Part of a small language model's weights.
Size: 19 layers, width 224, 4 heads of 64, MLP 896 quick GELU, 12.3M parameters.
Architecture: RMSNorm before each block, rotary positions, no biases in attention or MLP, tied embeddings.
Training: a variant of Muon for these matrices, 10465 steps.
MLP neurons of a small language model. Each row is named by its layer, matrix (up: input weights) and neuron, and shows model dimensions 16-79. Each number is 128 + 24 x the weight over its row's rms, rounded and kept within 0 to 255.
After each neuron's rows, "fires on" lists the tokens most often at its 100 highest values on Wikipedia text that the model never trained on.

L4.up682 [123 138 125  95 135 125 101  86 111 158 127 105 129  68 157 128 164 114 111 179  94 145 113 135 123 104 179 142 157 132 116 112 149 110 129  87 160 101 158  96 103 156 127 137 114 125 114 112 116 159 122 126 185 163 106 143 103  98 120 102 112 128 136 134]
fires on: "ter", "e", "ce", " not", "cess"

L4.up489 [105 140 123 103 102 164 128 134 142 117 146  99 100 111 172 122 120 133 104 138 123 170 208 105 130 120 148  99 135 159 113 127 156 163 127 152  80 173  81 187 131 139 131 140 144  97  96 141 113 154 112 110 166 127 134 110 186 127  98 148 138 109 188 104]
fires on: " is", ",", " Man", " Eng", "+", " man"

L15.up126 [154 116 130 140 134 121 119  93 146 143 116 144 148 104 100  67 137 106 100 139 159  90 169  51 196 115 161 114 163 167 109 130 108 142 140 134 158 134 135  97 147 118 123 167  65 160 113 146 135 110 144 171 147 116 130 151 116 133 156  93 148 109 156 122]
fires on: " St", " st", "t", "por"

L13.up673 [144  88 152  96  85 138 142 108 109 120 166 150 108 122 142 132 149 107 136 100 120 153 161 112 152 128 122 164 111 108  98 146 157 172 122 142 153 120 107 123 104  89 101 136 117 115 106  90 124  89 127 135 151 144 119 112 128  75 124 129 110 125 185 150]
fires on: " in", " and", " or", " pre", ",", "re"

L9.up159 [142 148  96  97 167 140  97 123 168 110 132 155 133 149 146 163 155 140 146 109 124 126 116 100 178 150 101 143 158 113 100 102 160 112 124 136 155 108 130 140 168 129 147 160 143 109 113 135 111 171 128 118 139 122 126 131 102  92 117  96 123 163 124 151]
fires on: "v", "l", "am", "en", "b"

L2.up659 [105 122  98 121  92 107 110  97 161 159 109 140 126  90 186 110 125  97 107 155 160 141 137 122 187 113 112  83 173 150 140 117 125 129 101 152 148 127 104 157 128 124 110 180 102 101 144 121 155  85 142 110 174 125 142  88 152 114 127 136 177 109 134  97]
fires on: " Mc", "ac", "or", "ag", "ater", "ak"

L12.up630 [107 169  71 150 107 124 123 100 152 121 114 114 154 131 153 172 140  97 140 112 183 122 146 122 135 116 100  87 151 130 131 136 107  92 110 108 140 117 112 129 107  94 127 142 107  94 107 152 128 120 125 163 153 109 164 154  89 105 119 149 133 111 118 143]
fires on: "ak", "ame", "uk", "g", "ac"

L7.up290 [124 163  99  98 164  92 108 102 128 127 153 110  67  95  82 134 147  91 119 121 121 143 137 122 128 126 141 115 116  92  78 137 118 146 188 122 104  99 100 112 138 107 128 104 155 149  97 101 121 161 129 160 126 163 137 169 171  92 156 127 173 151  96 157]
fires on: "t", "on", "ent", "ol", "ad", "od"

L2.up486 [134 138 111 106  99  97 129 127 131 146 124 125 108 192 132 126 114 157 113 148 104 154 131 102 153 130 152  86 124 123 152  93 152 176 122  89 154 108 103  92 128 148 141 153 140 142 116 109 100 121 134 119 134  77  94 147 113 154 116  91 118 103 170 155]
fires on: "ike", " between", ":", " both", " over", "ary"

L2.up457 [105 130  97 137  98 132 118 137 137  96 102 182 119 157 147 142  87 126 121 137 126 109 137 135  89 124  99 122 137 142 121 143 144 151 122 131 178 154 130 102 115 101 176 178 124 159 151 148 152 171 111 137 125 104 132  85 194 121  98  86 134 161 151 115]
fires on: "\n\n", "eat", " feat", " ra", "ject", " |\n\n"

L15.up722 [123 136 123 114 169 115 126 133 100 101 144 144 126 119 124 122 125 105 148 126  88 142  88 113 133 140 120 129 101 112 154 155 171 137 154 132 149 150 127 164 148 163 147 135 116 118 148 144 120 111 104 128 133 155 140  86 164 156  92 116 116 127 110 138]
fires on: "k", "in", "n", "om", "ov", "am"

L7.up667 [149  73 109 154 199 179 132 143 146 155 113 144  96 122 107 156 145 117 141  99 109 145 117 103 134  74 131 135 133 163  83 151 101 119 162 127 101 117  84 122 112 123 123 169 115 107 135 180 127  88 125 135  96 105 105 144 122 121 123 117 105 121 194 116]
fires on: "ic", "s", "er", "ab", "ro", "ch"

L9.up391 [ 94 113 135 122 108  85 109 136 137 119  70 101 155 106 163 139 179 118 169 129 116 143  91  69 166 141 136 126 128 121 132 148 115 114 102 133 115 136 135 117 160  97 157 145 136 157 108 155 120 118 148 134 156 142 154 128 138 131 139  89 129 100 120 189]
fires on: "er", "old", "ake", "inn", "l"

L4.up434 [132  84 120 138 170 124 163 125 151 177 112 129 131 117 135 155 148 135 107 167 144 118 195 107 152 130 110  75 136 127 138 193 125 119 146 102 135 129 154 103 114 128 164 153 120 140 156 165 106 104  96 156  99 149 189 139 127 126 126 105 151  91  82  61]
fires on: "t", ".", "B", "nt", "ri", "x"

L5.up585 [138 100 144 151 107  98 130 179 101 144 125 129 144 103 185  93 126 139  64 143 181 144 137 102 125 101 155 129 126 124 122 159 121 126 142 143 133 130 144 160 130  93 118 118  85 150 174  74 155 113 128 179  95 131 173 126 151 115 134 131 119 162 137 146]
fires on: "im", "v", "ch", "or", "ts", "u"

L14.up643 [157 159 108 123 123 171 115 111 103 139 125 158 144 128 118 131  64 135 128 116  86 131 161 109 137 149  92 146 118 135 133 127 152  82 149 134 144  81  98 136 154 159 134 102 158 103 117 109 137 104 143 120 126 161  89 139 147  86 105  67 145 102 110 100]
fires on: "o", "a", "i", " a", "al", "y"

L9.up698 [151 142 109  88 142 127 153 127 124 151 150 120 125 108 130  94 168 107 135  89 128 136 116 174 111 122 108 107 120 117 108 133 142 102 140  99 151 181 132 146 125  95 176 168 154 165  65 118 142 115 124  92 106 143  72 132 118 107 126  89 116 104 132 162]
fires on: "ic", "io", "au", "es", "sp", "e"

L2.up452 [111 103 117 112  85 100 132  97 111 146 153 127 134  62 168 158 150  98 113 126 121 144  74 130 110 120 118 151 130 122 116 122 113 135 118 124 116 128 154  94 146  73 148 109 127 114 130 126  83 162  78 121 120 156  97 115 136 117 148  91  80 143 109 120]
fires on: "ly", " than", "ely", "let"

L9.up527 [126 127 115 152 112 140 189 108  92 133  92 141 102 137 167 112 112 122 151 145 156 115  87 111 101 120 143 139  99 141 152  95 138 190 162 124 174 152 182  89 118 138  90 147 131 133 146 153 132 143 122 125 135 157 127  91 115 139  83 147 114 162 145 146]
fires on: "st", "al", "nt", "ent", "ional", " September"

L2.up604 [138 112 138 133 124 114  88 127 128 136 114 129 150 151 163 147  72  85 138  76 140 148 167 109 116 141  84 112 143 116 118 136 140 135  93 158 137 170 122 143 133 137 164 123 125 142  88 152 129 128 135 114 115 127 166 110 163  92  96 133 136 154 153 157]
fires on: " |\n\n", "===", "\n\n", "oin"

L14.up651 [154 148 150 104 149 145 104 121 126 181 129 161 133 138 104 160 178 107 144 101  86  80 112 134 151 178 104 115 146 122 129 134  61 104 114 133 115 152 125 100 118 118 173 122 187  81 128 103 124 148 128 146 138 146 128  99 132 125 155 113 123 127 116 129]
fires on: "b", "ag", " app", " cont", "g", "p"

L13.up507 [118 116 123  95 117 136 110 147 134 136 170 153 111 117 128 151 170 148 128 160  93 163  80  74 149 151 160 137 149 170 146 122 111 128 172 130 131 101 100 120 136  70 109 121  79 112 114 116 111 152 115 134 120 153 169 119 111 156 133 124 118 150 112 145]
fires on: " has", "s", " have", "ist"

L5.up625 [112 154  98 163 148 151 139 111 164 111 155 174 121 140 120 108 107 131 153 136 120 141 164 111 127 103 101 129 137 110 114 170  86 127  84 116 153 131 135 140 137 167 120 146  60 144  96 159 165 147 150 117 152 131  80 144 138 147 133 112  89 125 114 107]
fires on: "ated", "ue", "own", "ating", "ate", "hed"

L5.up452 [129 105 105 127 153 160 155 125 122 125 102 151 161 112 134 193  80 175 127 120 122 109 141  90 150 100 101 148 168 104 149 150 116 133 120  87 134 132 169 146  73  97 135 144 140 165 140 163 113 127 151  95 152 114 104 130 128 115  86 121 121 106 126 100]
fires on: "\n\n", "ly", "ound", "ed", " call", "ak"

L12.up385 [142 100 114 127 113 119 159 122 134 124 106 124 114 155 148 171 109 108 113 170 113 154 131 183 173 149  99 125 133 100 100 147 129  88 120 160 121 128 115 128 106 160 108 144 148 184 144 141 118  84 114 112 157 149 129 150  90 113 154 122  77 130 127 136]
fires on: "r", "it", "ir", "ar", "a"

L4.up70 [173 134  79 145 167 197 163 121 109 171 132 111 139 140 112 186 109 135 147 136 123 111 159  97 121 106 120 112 169 143 130 158 117  92  96 136 170 140 159  96 138 154 101 137 100 174 150 134 123 101 115 131 138 134 150 136 124 151 121 121 145 120 129 121]
fires on: "ed", "t", "1"

L12.up885 [131 139 132 133  56 184 161 129  96 120 105 133 152 131 186 109 132 118  52 115  89 145 138 135 133 167 138 140 140 116 108 158 109 113 109  65 129 114 143 126 114 107 152 109 134 119 160 122 117  86 154 128 147 158  95 110 126 136 126 101 123  79 132 124]
fires on: "r", "ct", "ect", "-"

L16.up308 [122 156 109  84 111 139 150 127 139 110 151 118 160 136 106 106 135 148 143 130 131  95 136 150 162 158 117 119 107 130 137 116 139 149  80 152 145 158 120 122 108 113 155 110 144 118 141  81 103 146  99 121 110 127 156 124  86 115 119  93 143 194 141 116]
fires on: ".", "a", "I", ",", ")", "y"

L5.up296 [183  90 125 114 103 149 145 134 136 151 139 166 139 101 163 137 163 130 118 133 140 189 146 158 156 112 123 115 178 105 140 159 138 130 103 134 124 133 150 158 144 105 133 117 107 117 112 125 154  97 104 115 110 140 151 105 111 136 118  95 108  90 144 122]
fires on: "a", "l", "or", "as"

L5.up304 [149 126 110  49 143 114 131 171 162 101 126 151 140 171 147 139 161 152 129 180  85 100 150 130 149 144 135 121 109 140 127  95 187 129  76 128 103 124 154 124 169 116 140 145 138 126 144 132 156 128  80 106 117 156 148 149 110 140 126 125 141 136 158 158]
fires on: "ir", "r", "v", "c", "b"

L5.up764 [122 120 136  95 132 119 120 112 152 118 119 143  87  90 152 124 129 108 138 134 202 114  52 103 138 122 108 143 168  83 106 167 124 106 134  98 116  77 139 129  93 108  86 102 107 115  89 151 165 141 107  91 120 101 114 151 148 130 132 100 104 138 158 107]
fires on: "ill", "l", "iss", "her", "iew", "ort"

L9.up399 [114 140  82 122  99 185 145 131 126  95 179 102 137 117  75 128 145 106 130 111 129 107 120 147 164 111 129 113  82 114 115 131 117 130  91 150 131 111  79 131  88 117 130 175 148 102 152 120  87 141 141 102 106 126  79 112 100  91 104 111 109 120 153 113]
fires on: "'", "a", " as", "um", "y", "\""

L5.up257 [ 97 131 121 107 114  99 143 130 171 110 144 126 118 102 120  52 150 140 161 138 163 157 133 158 162 128 152 124 105 123 127 127 143 134 115  85  98 101 174 112 154 150 108 151 142 156 142  99 145 115 108 103 133 105 114 111 124  99 155 143 102 115 136 139]
fires on: "'s", "re", "s", "l", "'"

L13.up625 [163 130 159 115 132 166 114 124 118 116 148 168 119  90  96 130 120 149 140 127 130 111 102 163  96 121 163 113  82 150 123 144 112 122 168 110 129 108 131 112 108 122 174 139 107 119 153 114 105 117 110 137 143 141  94 126 113 107 125 123 146 109 166 127]
fires on: " S", "oc", "ol", " ", " is", " n"

L12.up846 [135 146 132 133  98 179 142 114 120 154 138 158 119 104 166  84 128  90 141 138 126 159 152 159 122 111 166  99  91 129 135 136 104 142 140 136 160 124 101 132 101  95 148 147 143 123 108 165 147 133 116 117 127 121 117 146 128 154 113 112 131 100 139 170]
fires on: "a", "e", "ina", "in", "is", "io"

L12.up292 [131 129 164 127  89 145 128 164  98 159 132 126  95 128 105 103 129 137 153 117 152 131 132 123 168 153 120 133 164 111 110 101 117 153 100 118 164 141 135 100  98 103 105  91 145 118 121 109 125 116 132 128 138 160 104  83 126 117 110  83 102 160 104 154]
fires on: " |", ",", "-", "ence", "s"

L2.up510 [157 122 132 100 112 115 161 135 123 152 123 128 146 183 131 155  62 116 116 120 148  89 108 151 120 120  85  97 119 118 106 172 145 156 143 107 172 107 149 145 185 159 166 102 156 138 103 138 120 126 118 142  97 100 135 152 126 119 131 104 110 100 136 170]
fires on: " |\n\n", "\n\n", " pro", " The", " comp", " stud"

L5.up865 [143 102 124 152 124 125 140 102 128 142 108 136 183 136 144 105 119  84 103  86 117 126 158 127 142 106 122 167 122 104 161 164 128 141 134 131 119 100 179 119 132 150  99 141 112 149 127 113  88 106 135  75 134 170 104 113 144 128 166 156 155 171  94 106]
fires on: "il", "r", "al", "ir", "at"

L5.up823 [171 108  97  85 115 102 136  80 110 119 117 100  74 144 109 116 138  76 110 129 128  67 122 105 156 153 154 142 129 119 114 138 179 163 114  62 103 107 105 126  74 137 112 143 155 144  88 133  93 137 143 129 165 196 127 121 162 134 137 105 125 165 150 190]
fires on: " de", "on", "ie", "old", "l", "t"

L12.up589 [112 106  95 162 135 129 153 138 132 120 127 115 162 128  90 123 103 134 182 151  78 126 152 128 161 125 159 124 172 140 108 138 149 154 141 169 134 134  97 143  91 121 140 146 121 119 149 104 131 152  93 131 140 113 132 123 110 124  72  91 144 125 140 148]
fires on: " Can", "ific", "ubl", "for"

L13.up619 [142  94 120 138 128  94  90 110  89 120 127  59  92 119 156  75 145 139 143  81 127 132 103 120 118 129 111 108 138 136 131 130 152 127 101 168 105 108 144 156 107 164 143 117 129 119 163 119 147 146 152 193 146 107 132 110 146 125 132 136 119 123 114 110]
fires on: "=", " in", "===", "-", "op"

L7.up838 [116 141 103  67 156 100 133 126 121 112 129 151 132  75 119 131 102 130  95 120 121 104 110 112 103 169 132 119 104 118 152 118 136 104 128 114 137 103 131 123 160 146  88 125 108 139 116 147 130 123 131 142 145 104 126  73 188 132 111 148 136 114  80 160]
fires on: "on", "am", "an", "ay", "ine", "om"

L9.up156 [138 107 111 120 138 177 174 145 125 149 149 112 147 112 115 115 153 157 164  84 145 130 132  99 158 130 101 166  95 144 168 122 125 141  96  71 140 140 139 136  88 138 139  97 163 128 166 150 148 146 150  91  98 114 142 143  87 134 168 153 111 134 100 101]
fires on: "-", " of", "l", "ing", " v", "ed"

L2.up565 [157 125 102 132 147 121 113 148 112 113 134 197 104 106 201 122 113 105 162 119 164 130 163 138 126 128  95  86 168 134 115 134 152 121 103 137 156 166 125 159 155 127 136 134 102  87 107 169 136 137  97 105 102 129 118 167 137 113 131 124 130 139 115 143]
fires on: " one", " first", " place", "ire", " time"

L4.up104 [ 93  74  93  87 119 117 176  96 122  75 144 128 150 130 146  94 153 161 101 128 106 126 108 135 112 154 130 110 107  88 139 150 121 120 168  90 117 121 162 116 158  61 129 128 127 115 162 110 141 136 101 118 143 128 168 149 115 134  92 108  81  83 135 125]
fires on: "C", "c", "d", " C", "D"

L4.up302 [129 118 128 123 168 142 143 128 140 163 108 118  96 118 126 154  99 167 147 164 112 117 130 134 130 138 166 159 182  93 130 125 135 128 114 158 136 138 122 112 108 121 121  98 159 107 149 131 174 121 115 105 140 125 151  88  78 139 119 129  93 113 140 121]
fires on: " $", " record", " sc", " League"

L9.up726 [120 153 113 146 154 172 128 112 121 154 138 128 113 123 120 136 111 152 125 103 137 115 145 136 140  99 134  85 140 119 112 155 170 115  93 137 143 161 165 151 138 117 117 153 136 164 148 159 126 116 109 130 141 152 125 128 167  99 118 155 124 100 116 154]
fires on: "ly", " later", "le", "ther", "ater", "ed"

L9.up218 [109 170 150 150 127 141 103  80 117 124  98 110 162 119 138 140 129  95  94  81  71 106 131  86 160 142 138 122 136 121 135  97 102 132 160 154 123 124 145 125 135 152 124 107 138 167 176 150 141 125 133 125 141 142 115 113 142 163 130 101 135  93 144 123]
fires on: "f", "p", "ad", "on", "er"

L7.up428 [137 138 164 154 104 106 137 172 155 166  99 124 131 163 128 127 112 146 118 117 122 144 146 117 101 135 156 121 134 106 115 128 134 113 152 142 102 116 128 120 127 129 123 176 146 116 157 125 160  92 158 122 136 100 181 125 108 142  97 132 132 128 101 125]
fires on: "ul", "rom", "erv", "th", " August", "ran"

L4.up77 [104 142 120 120 149 111 142 151 133 109 112 167 140 163 138 141 132 187 119 153 120 117 181 137 139 153 144 118 129 141 136 133 122 145 115 124 132 100 139 130 113 117 106 131 132  96 182 111 118  91 112 107  89 146 147 142 131 144 124 128 119 118 139 108]
fires on: " int", "t", "c", "v", "p"

L9.up379 [ 91 127 119 134 107 134 182 115  87 151 185 142  93  99 145 120  99 102 140 114 120 105 105  94 130 122 118 154  87 115 112 138 108 140 153 130 142 114 144 120 134 114 100 125 107 131 127 130 128 165 115 139 139 147 165  82 124  97  97 124  87 168 104 154]
fires on: "ed", "ic", "le", "am", "al", "nt"

L2.up208 [157 102 146 142 123 156 109 118 146 113 124 131 102 151  99 152 133 136 143 127  62 159 106 184 138 132 110  92 106 112 135 127 113 112 135 126 131 105 121 134 145 105  98 130 152 128 103  87 142  90 138 124 125 114 118  94 105 136 151 120  95 116 154  83]
fires on: "M", "ug", "í", "|", "aw", "ig"

L2.up391 [143 102 122 109 107 110 110 156 118 134 123 174 102 182 114 145 101 131 156 127 111  99 116 131  94 148 113 159 155 149 136 157 147 158 125 163 117  91 157 142 122 148 128 115 124 134  98 127 123 135  75 131  89 110 119 153 173 106  99 121 125 118 141 139]
fires on: "\n\n", ".\n\n", " |\n", ")\n\n", " |\n\n"

L12.up83 [125 118 128 149 129  68 147 141 133 103 162 100  79 111 152 116 126 121 117  93 144 103  99  97 107 156 157 118 100 141  87 140 103 102  52 193 118 123 164 128 133 131 103 140 124 121 134 105 121  64 165 100 161  83 117 115  82 138 138 139 151  95 170 136]
fires on: "ro", "5", " wh", " Co", "7", "re"

L7.up252 [105 172 103 128 136 117 125 103 132 119 160 160 144 123 134  93 120 126 118 123 111 134 146 130 126  94 157 115 151  97 124 162 129 148  98  95 137 118 124 121 103  98 167 111 110 167 150 149 156 148 119 143 153 118 100  95 102  94 116 111 148 141 133 112]
fires on: "er", "c", "ater", "ment", "s", "mer"

L7.up643 [ 93  57 122 137 151  97 138  98 133 108 131 157 143 165 142  98 119 118 108 132 121 140 106 128 130 151 118 181 116 131 135 121 143 112  99 140 136 130 146 139 118 132  95 104 153  95 105 110 139 124 115 164 187 128 127 150 108  71 135 127  98 121 118 142]
fires on: "it", "il", "ran", "et", "ver"

L4.up400 [127 144  83 149 104 121 128 110 161 139 126 116 133 103 124 124 138 135 136 143 163 128 156 114 152 114 120 143 151  94 110 160 136 135 131 134 158 129 162  78 114 123 102 114 115 115  66 152 137 128  88 132 186 108 146 117 126 129 171 105 125 127 110 143]
fires on: " st", " St"

L4.up109 [117  94 123  96 132  92 117  69 141  96 142 129 145 168 116 126  88 146 155 127 139  99 159 109 174 121 143 104 151 136 146 111 110 107 109 171 148 154 108  97 151 104  88 120 116  88  79  99  97 126 147 143 189 133 168 134  87 149 135 105 149 108 131 131]
fires on: "st", " st", "r", "t", "l", "h"

L16.up188 [146 147 152 133 116 152 138 106 160  91 126 102 165 121 151 114 112 110 132 128 115 135 120 152 142 163 120 156 131 148  84 132 118 148 109 112 127 112 130  91  99 106 121 122 129 107 138 118 114  91 115 153 146 129 118  80 107 125 142  68  78  78 187 144]
fires on: " |", ",", " and", "ear", " E", " T"

L5.up592 [145 184 125 106 130 138 120 136 164 138 160 173 136 114 114 133 150 133  93 139 147 127 123 112 145 120 123 160 105 119 154 164 113 154 164 101 140 158 152 112 145 100 156 134 102 172  96 158 107  99 145 118 178 103  89 123 102 106 143 110 139 151 117 137]
fires on: "er", "n", "mer", "p", "und", "ire"

L5.up691 [135 130 147 138 133 183 164 145 103 112 133 144 111 138 129 177  84 118 107 120  90 120 134 116 134 125 122 128  86 132 135 111 126  57 107 116 149 178  87 131 162 127  92  98 167  82  98 108 161 132  99 144 122 120  86 151 109 127 131  97  93 124 154 148]
fires on: "o", "ri", "as", "iz", "i", "ra"

L14.up223 [141 140 161  94 130 183 135 147 152 141 129 131  98 134  98 115 147 129 154 118  80 166 146 126 164 156 128 156 122 134 145  94 131 145 140  69 151 153  97  88 125 163  87 125 170 112 135  90 105 125 139 119  90 100 118 130 107  79 122 106 100 131 109 104]
fires on: ",", "-"

L7.up521 [ 94  79  92 125  81 113 128 142 149 107 133 144 126 130 144 118 128 143 135 154 137 101 142 165 143 118 139 100 115 132 136 121 145 120 153 128 138 129 150 116 182 120 151 130 134 155 121 154 116  97 132 118 158  98 142  95 117 110 132 144 132 117 197 121]
fires on: "'", "ose", "im", "id", "re"

L9.up18 [135 124 103 126 182 137 141 153 114 134 113  98 107 113 131 143 121 164 168  95 169 108  93 116 133  96 111 132  97 169 123 182 111 178  25 111 165 133 103 149 142 114 108 154 146 139 115 127 125 129 161 117 166 102 119 134 133 140 170 112 143 117 137 131]
fires on: "et", "st", "re", "-", "ro", "R"

L4.up93 [141 101 123 126  96  71 145 125 138 138 125 117 137 108 163 135 121 115 149 165 130 114 170  89 143 127 111 121 129 112 142 108 128 133 106 122  77 101 130 157 148  92 141  85 167 153 157 139 132  98 109 137 125 155 155 110 133 129 137 152  69 113 149 122]
fires on: "v", "ing", "em", "ce", "ry", "ition"

L16.up369 [140 129 162 132 176 145 111 146 151  93 123 135 116 137 114 161 107 146 152 119 154 113 146 135 143 126 154  80 116 168 115 116 119 115 146 140  85 128 103 101 139  80 126 108 125  96 170 139 137  98  72 164 148 117 173 123 103  98 118 152 140 130 160  76]
fires on: " ", " F"

L12.up223 [173 116 132 112 114 120 177 108  75 138 122  98 135 150 118  95 110  95 101 106  61 159 151 120 160 166 134 109 128 135  92 118  98  84 142 136 151  83 158 111 139 172 127 126 115 171 141 121 106 125 161  80 189 146 124 122 111 114 145 125 159 139 121 119]
fires on: "-", "r", " B", "l", "ir", "b"

L9.up113 [176 153 132 155 136 139 116 113 119 140  90  73 112 145  96 100 115 143 123 142 123 102 114 119 136 133 116 169 121 150 130 128 100 117 171 137 147 149  99 135  81 130 120 156 172  73 140 136 125 133 164 172 128 127  85 159 140  88 163 112 120 137 130 106]
fires on: "eneral", "ar", "port", "ot", "ob", "oy"

L16.up283 [149 154 127 117 101 179 140 103 138 143 168 129  38  91 128  84 127 131 149  92 109 119 120  73 129 142 100 150 111 118 104  82 133 124 147  99 104 152 122 118 107 144  89 134 108 104 133  95 122 136 152 131 133 101 128 133 100 128 105 142 129  90 144 153]
fires on: ",", " |", "\","

L5.up711 [134  97 150 132 140 147 119 130 106 157 110 136 130 106 119 155 117 109 149  44 148 181 117 119 141 136 149 124 100 132 104 130 109 115 120  71 142  87 118 123 118 124 136 168 148 140 123 107  69 107 107 128 102 108 130 133  81 168 135  84 140  88 137 125]
fires on: "er", "ul", "art", "ow", "per"

L14.up500 [ 55 155 115 137 128 114 135 123 173  84 101 122 166 152 135 129 151 118 136 138 119 111 105 149 153 168 114 142 138 143 148 122 163 127  80 147  92 156  94 121 103 153 166 146 117 140  99 103 156 140 110 132 161 140 159 134 147  87 130 138 131 131 123 138]
fires on: " g", " G", ":", "°"

L2.up497 [127  77 140 146  93 108 154 106 144 136 118 154 108 141  99 142 107 141 100 123 117  81  74 156 123  99 142 151  76 114  98 107 167 115 141 112 140 146 100 179 124 120 120 130 110  87 138 186 140 117 148 144 126 119 156  87 141 155 167 117 112 113 170 142]
fires on: " tr", " can", " en", " |\n\n", " dist", " so"

L12.up182 [ 93 106 124 133 147  74  88 111 156 111 126 113 124  86 151 137 151  92  97 174 103 153 116 150 124 111 121 109 131 150  85 116 115 150 160 153 168 123 150 129 144  99 108 110 148 142 148 105 118 137 144 119 131 157 101 152 147 159 114 117 109 125  88 163]
fires on: "ly", "'", "ely", "ong", "on", "ow"

L5.up267 [205 113 112 119 113 144 151 154 126  88 147 109 154 125 124 116 129  88  98 147 167 126 163 119 141  69  85 130 106 105 163 164 159 179 117 149 115 134 177 145 146 135  84 163  82 103 153 130 112 132 152 135 139 149 101 107 125 107  63 136 140 121 129 119]
fires on: "i", "e", "a", "an", "ai", "ok"

L4.up881 [162 138 151  85 117 111  96 152 139 160 125 177 100 113 107 115 145 113 129 138 140 127 116 100  69 115 139 108 137 128 127 165 179 134 150 102 105 120 130 155 168 124 124 152 103 129 171 115 167 138 124 139 119  83 124 147 132 153 108 131 134  78 102 128]
fires on: " L", "L", " by", "),", " l", "uring"

L4.up444 [122 104 120 109 125 123 166 111 135  84 157 105 157 110 104 133 146 162 120 114 116 123 132 167  98 124 134  96 142 125 154 130  77 137 142 138 111 142 107 128 139 116 111 136 140 138  75 104 112 137 122 104 136 112 115 187 133 132 120 137 108 119 147 135]
fires on: "C", "c", "E", "A", "H", "'"

L4.up393 [174 163 149 122  95  61 134 136 174 165 148 148 143  99 142 108 118  97 123 148 109 169 112 108 104 112 119 134 128 133 130  82 141 134 130 143 151 154 161 148 122 125  89 135 123  73 163  68 113 137 172 132 116 122 113 121 102 127 129 105 142  71 112 142]
fires on: "rom", "L", "N", "n", " L", "|---"

L9.up507 [123 160 119  95  95 168 160 120 157 120 136  99 101 127  92 146 146 142 121 152 102 128 154 123 152 107 155  94 158 110 103 124 156 125 130  89 146 103 132 140 153 126 113 141 100 111 163 116 157 139 141 112 103  97  63 133 116 177 127  83 103 174 137 136]
fires on: " both", "ing", " to", "ith", " with", ":"

L7.up760 [138 118 154  96 132 161 158 141 148  90 110 105 157 156  93 131 123 140 123 180 175 177 130  81 135  84 136  97 130 104 114 125 139 169  96  95 136 125 176 111 144  95 104 153 122  67 139 135 102 137 117 112  97 113 128 121 138 111 128 155  99 130 125 147]
fires on: "t", "st", "a", "m", "i", " in"

L5.up676 [117 129 101 132 131 111 167  98 149 140  85  97 135 125 134 135 100 116 161 127 130 122 110 144 126 168 106  97 131 115  86 101 117  82  96 131  78  76 159 157 111 120 106 174 116  96 107 103 126 152 153 102 109 153 119 129 157 137 141 132 115 145 140 120]
fires on: "ess", "al", "h", "is", "ol", "ric"